Weights of a small transformer language model: width 576.
MLP neurons of a small language model. Each row is named by its layer, matrix (down: output weights) and neuron, and shows model dimensions 448-511. Each number is 128 + 24 x the weight over its row's rms, rounded and kept within 0 to 255. A neuron's up and down rows have the sign that makes its largest values positive.
After each neuron's rows, "raises" lists the tokens whose logits its output raises most directly, leaving later layers aside.

L11.down1173 [108 168 123 108 130 114 106 104 103 112 128 165 156 116 147 137 132  80 110 100 142 137 137 140 132 178 124 130 150 138  81 108 150 119 140 141 146 143 166 130 138 147 134 103 127 125 163 121 145 101 118  85 116  94 105 163 132 131 167 116 144 120  93 150]
raises: " throughout", " of", " including", " during", " regarding"

L10.down1133 [124 106 127 171 153 129  73 172 122  93 154 111 100 100 154 123 145 115 108 152 108 130 109 158 161 124 116 156 129 133 147 123 154 125 148  71 125 121 143 121 120 143 161  94 118  83  80 135 142 125 159 143 132 107  94 116 140 141 123 155 115 148 125 136]
raises: " taking", " having", " saying", " coming", " beginning"

L10.down1020 [153 142 145 176  70 120 140 146 136 135 121 143 137 124  96  63  98 125 121 149 165 202 159 175 112 134  71 126 144 140  81 102 121 113 125  93 139 126 129 190 148 117 132 149 125 127 116 163 122 112 131 142 164 149 148 123 116 114 139  77 142 136 111 127]
raises: " have", " take", " make", " hold", " receive"

L11.down170 [142 135 149 128 146 114 135 105 116 119 114 119 175 128 104 149 110 135  95 131 118 110 138 147 112 165 143 120 157 118 158 140 165 129 144  76 130 125 145 149 122 125 110  93 136 116 147 129  87 131 143  84 120  14 122 124 118 143 132 106 104  87 118 175]
raises: " ", ",", " (", ".", " |"

L11.down900 [138 119 120 125 124 100 118 118 128 164 109 196 150 167 133 126 128 144 130 119 118 111 110 133 142 114 133 120 116  83 142 113 155 164 144  81 191 135 111 139  69 116 109 139 107 124 116 134 144 157 105 163 110 124 156 138 168 139 115 141  91 114 116 117]
raises: " its", " their", " how", " what", " him"

L8.down28 [151 163 128 124 146 122  94 138 121 129 146 138 143 132  97 102 144 145 129 157 142 121 157 176 111 135 155  88 160 122 138 126 122 101 154 124 172 111 132 124 106 136 123 140 143  80 122 119 138 107 105 159 166  89 133 160 161 131 126 102 183  71 145 102]
raises: " it", " him", " itself", " its", " these"

L10.down70 [141 113 129 122 136 165 115  96 124 115 158 119 141 130 139 132  77 121 135 148 127  74 121 131 131 148 137 149 180 142  77 100 129 132 101 239 165 112 123 180 108 122 120 128 165 129 160 104 156 143 114 142 119  62 126 182 151 131 121 166 115  96 122 183]
raises: " regarding", " about", " towards", " how", " throughout"

L11.down1082 [ 76 114 159 145 169  99 149 165 150 118 136 100 141  92 122 152 115 127 149 143 151 146 138  98 101 134 115 124 173 116 143 125 122 127 112 126  91 154 107 118 136 153 132 103  98 130 135  88 140 113 134 128 104 164 148 148  95 111 146 143  99 116 155 135]
raises: "c", "ac", "ole", "can", " City"

L11.down607 [110 103 165 134 104 110 136 132 139 141 145 141 152 102 142 122  83  92 112 123  84 113 130  94 110 138 129 117 128 108 126 114 147 106 118 127 118 172 156 147 168 117 145 138 120 167 142 143 110 110  78 140 131 112 132 125 106 136 109 148 108 127 115 127]
raises: " Louis", " French", " France", " Paris", " Jean"

L10.down1465 [112  67 101 127 111 105 108  97 130 158 117 127 125 130 140 160 170 130 135  95 155  95 125 131 155 149  84 124  98 139  85 130 154 141 109 115 128 131 120 117 143 171  97 166  87 115 152 118 170 161 124 144 105 136 152 166 124 130 142 131 148 118 139 135]
raises: " wide", " later", " away", " larger", " older"

L10.down541 [137 120 109 133 135 131 132  90 131 148 135 105 166 160  79  70 137 141 147 127  93 108 130 165 130 112 158 122 136 122 108 100 125 112 154 121 134 112 161 145 148 140 129 151 121 109 105 109  99 116 119  96 119 151  81 103 108 133 102 138 144 152 154 128]
raises: "0", "8", "4", "6", "5"

L8.down1038 [106 138 118  76 129 158 136 159 128  98 124 119  93 144 121 107 123 128 134 130  96  81 143 171 128 101 112 141 121 115 122 166 123 146 108 158 129 147 118 102 157  92  91 140  92  16 126 110  95 138 140 141 116 120 135 111 101 129 137  94 143 117 146 165]
raises: " buildings", " facilities", " houses", " housing", " residents"

L8.down257 [ 96 125 103 125 100 166 171 169 137 102 113 119 110 116 119 113 149 186 111 146 106 154 114 132 154 133 127 159 113  72 139 120 161 116 124 115 142 126 119 131 151 101 179 121 151  84 128  90 105 140  87 130 137 109 121 134 148 113 119  78 120  75 125 129]
raises: " are", " were", " continue", " each", " remain"

L11.down473 [ 89 182 128 161  96 151 126 165 131  90 108 134 121  95 118 148 151 118 122 113 107 148 142 123 107  95 125 140 122 123 107 128 131 146  82 120  88 135 124 107  88 120 152 160 128 155 118 119 154 122  91 113 115 105 126 170 139 103 107 108 117 160 142 120]
raises: "p", "t", "ad", "pl", "f"

L11.down662 [129 127 127 114  75  97 117 120 155 128 164 143 149 122 109 141 161 161 132 117 130 164 127 127 101 153 127  89 164 144 135 110 131 146 145 121 118 117 118 134 134 153 153 151 147 112 116 153 150 113 106 168 138 119 162 158 108 125 129 157 158 108 128 149]
raises: "es", "ains", "e", "ming", " y"

L8.down468 [ 96 151 143  97  76 144 165 159 111 132 113  86 172 126 173 104 148 164 166 146 166 116 145 143 103 119 116 125  90 153 114 151 178 116 112  82 139 120 109 161 142 155 120  97 178 134 118 123 141  90 157 114 169 138 103  90  92 132  99  94  97  96  62 101]
raises: " serves", " are", " is", " will", " uses"

L10.down483 [106 146 152 125 109 152  77 123 180  90 104 144  86 120 142 101 153 151 124 117  95  79 141 196 113 108 118 148  88 172 117 163 124 159 129 148 158 133 122 102 161  71 142 178 101 119 150 140  84 107 181 133 148 158 129 127 125 159 135 141 145 113  95 130]
raises: " houses", " buildings", " site", " residence", " location"

L10.down450 [118 107 141 113 112 128 108 147  98 155 166 108  68 131 114 162 114 146 114 122  71 163 104 113 100  85  78 129 105 152 101 137  66 143  86 121 149  87 156 146 123 109 126  49 142  87 145  82 167 110 162 170 131 180 134 100 158 112 117 126 141 146 119 110]
raises: "ki", "ken", "emen", "ek", "ks"

L11.down824 [137 162 110 136 126 140 104 119 144 107 125 155 136 141 105 130 156 136 127 117 141 141 150 145 119  95 129 141 158 155 100 116 127 115 150 121 127  63 111 122 138 171 175 149 129 126 156  97 133 105 130 134 118  98 112 104 137  66 138 152 135 109 132 103]
raises: "going", "action", "go", "like", "hold"

L10.down1200 [108 168 154 158 129 110 152 105 129 132  97 146 114 148 133 120 158 143 143 110 153 155 146 125 128 133 152 156  95 142 114 127 129 109 158  54 128 179 138 118 146 137 105 143 130 102 125 136 155  62 131 116 126 142 148 127 138 101 133  87 158 144 136  88]
raises: " was", " could", " took", " has", " had"

L11.down1387 [130 117 111 151 113 110 158 131 142 126  55 137  59 131 119 127 118 143 110 140 121 108 135 159 184 153 115 141 124 103 113 120 101 131 133 104 121 118 110 128 121 177 128 119 105  43 144 116 133 123 132 104 117  99 136  99 125 109 121 134 138  93 118  84]
raises: "ha", "hi", "h", "hy", "het"

L10.down1409 [148 146 106 117 104 167 129 130 130 109 101 149 127 146 154 112 152 122 111  95  83 111 140 147  88 134 144 134 116 147 115 134 112 143 122 104 118 106 120 111 120 102 104 145 114 121 168 115 146 122 134 120 118  90 115 160 102 132  84 153 142 141 110 103]
raises: " about", " approximately", " around", " nearly", " "

L8.down1220 [144  94 100 157 138 144  97 137  95 126 125 100 170  91 124  79 121 112 146 138 122 120 102 136 132 140 116  90  87 114 140 152 106 153 177 153 120  87 107 146 140 137 124 122 130 128 144 103 169 171 161  75 111  88 104 120 151 151 146  85 137 142 124 121]
raises: "ments", "ment", "ings", "sis", "ation"

L8.down1204 [158 110 151 121  73 116 102 148 105 151 147 131  82 172  86 121 147 111 142 158 123 147 117 131 159 137 118 127 139  90 154 147 112 108 137 149 156 157 149 112 145 110 163  99 101 119 117 141 163 100 107  96 122 108 116 113 148 120 157 111 125 161 149  94]
raises: " this", " instead", " however", " therefore", " these"

L8.down38 [135 142 103 123 145 145 152 133 124 163 119 164 132 136 154 164 116 148 112  91 147 110 131 167 131 150 133 138  98  97 173 116 119 116 144 169 140 134 150 121 138 163 130 111 123 159 140 156 122 113 178 100 171 168 130 154 145 140 127 120 177 150 127  95]
raises: " himself", " assistant", " his", " died", " career"

L10.down539 [132 144  96 126 158  98 110  99 144 129 169 168 133  97 130 128 116 144 125 123 148 138 154 133 152  76 130 120 133 107 127 142 113 115 119 139 129 128 146 132 116 161 135 138 102 134 147 131 134 101  94 132 138  97 148 164 121  77 153 132 116 126 153 196]
raises: " and", " or", " &", " etc", " season"

L10.down1293 [ 84 150 131 169 133 108  88 124 121 141  78  97 118 115 125 157 135 125 121 108 169 185 151 111 152 130 125 157  83 138 134 124 111 112 157  67 163 157 138  84 127 132  97 141 134 144  48 138 132  93 155 116 154 145 109 114 110 168 120  72  94 123 142 122]
raises: " provides", " serves", " allows", " offers", " is"

L10.down242 [114 124 124 113  98 112 150 155 144 114  86 137 136 149  68 104 184  78 141 115 166 149 114 138 128  97 176 115 159 133 115 125 142 113 181  78 146 164 119 134 147 121 112 159  89 127 125 191 127 104 135 116 132  69 132 142 141 178 124 111 149 138 120  83]
raises: " have", " are", " were", " remain", " receive"

L8.down954 [107 126 117 134 104 140 133 163 136 142 115 111 126 141 126 129 136 135 170 150 100  88 121 193 149  88 134 149 169 160 118 117 145 102 100  93  98 140 109 110 124 111 126 161 121 137 160 101  97 133 137 150 159  98 130 173 101 147 140 129 120 110 152 120]
raises: " buildings", " roof", " houses", " construction", " building"

L11.down433 [122 122 148 136 131 114 100 100 136 105 106 130 118 125 109 148 177 120 168 151 150  92 109 133  71 142 108 111 119 124 129 128 150 152 138 129 112 156 154 102 141 136 162 162  99 108 138 156 137 110  91 114 107  71 126 131 140 120 154  92 148 129 119 101]
raises: " There", " Like", " With", " This", " Some"

L11.down474 [158 147 123 158 132 113 146 108 113 138 136  89 122 131 165 105  93 149 141 130 121 118 140 147  80 118 122 133 126 107 149 157 147 117 143 142 121 143 156 129 144 153 122 141 103 153 129  81 165 146 105 110 169 150 156 104 143 150 187 110 114 123 168 148]
raises: "um", "ashi", "ame", "ama", "ume"

L11.down683 [115 125 134 114  97 124 119 114 127 140 157  91 120 136 138 118 119 158 151 142 140 136 119 170 113 139 134 141 166 130  84 118 143 133 144  87 109 141 135 121 136 177 141 118  73 122 100 146 166 137 103 114 105  76 147 145 137 105 129 119 133 139  91 108]
raises: " Their", " There", " This", " Each", " They"

L11.down1195 [132 138 107 123 156 121 195  99 162 153  98  97 136  99 142 121 160  97 134 142 161 145 123 116 126 111 115 125 137 159 140 157 106 123 103 145  97 101 117 130 150 141 107 150 130 136 122 140 137 184 194 125 150 134 159 165 133 169 192 153 121 125 129 104]
raises: "hed", "aid", "adi", "add", "oud"

L8.down295 [144 117 103 110  56 117 182 133 123 107 134 119 137 132  86 125 175  93 155 116 164 156 101 121 134 150 123 157 127 111 137 125  67 118 129 119 103 112 129 162 151 166 165 134 137 156 105 141 120 100 104  99 159 103  88 105 159 134 155 104 173 107 152 133]
raises: " were", " are", " have", " themselves", " include"

L10.down1213 [124 154 129 166  99 119 127 129 152 146 122 152 144 181 144 119 132  96  99 139 141 154 120 136 135 112 106  99 113 147 142 166 112 116 169  89 129 103 127 193 129 103 102 143 101 136 125 154 102 125 111 124 161  95 101 106 140 121 158 127 150 140 111 103]
raises: " are", " share", " have", " were", " produce"

L10.down64 [114 171 150 150 146 126 154  87 109 115 106 102 140 138 106 117 123 146 128 114 144 142 142 131 116 139 145 178 118 139  75 132 129 109 188 150 132 171 175 134 133 173  91 110 126 128 139 120 132  67 116 114 134 122 109 126 136 138 130 135 141 162 139 108]
raises: " has", " was", " becomes", " is", " appears"

L11.down987 [123  98 120  78 141 130 134 124 159 130 103 111 145 134 108 145 188 124 112 104 140 155 133  94 141 112 124 153 154 112  95 118  97  91 154 122 132  73  98 151 131 139 157 163 148 197 135 149 107 102 142 181 139 204 144 133 130 149 101 151 131 146 148 108]
raises: "oted", "ied", "ived", "ped", "mitted"

L4.down798 [114 100 108 165 101 133 103 138 141 140 128 146 121 145 127 130 124 125 172 122  74 136  96 151 150 159 121 134 132 145 123 144 144 134 122 126 152 118 128 120 108 132 112 103 124 133 155 126 132 132  88 127 130  93 125  94 122 142 143 139 148 119 115 122]
raises: "han", "ham", "ha", "hy", "house"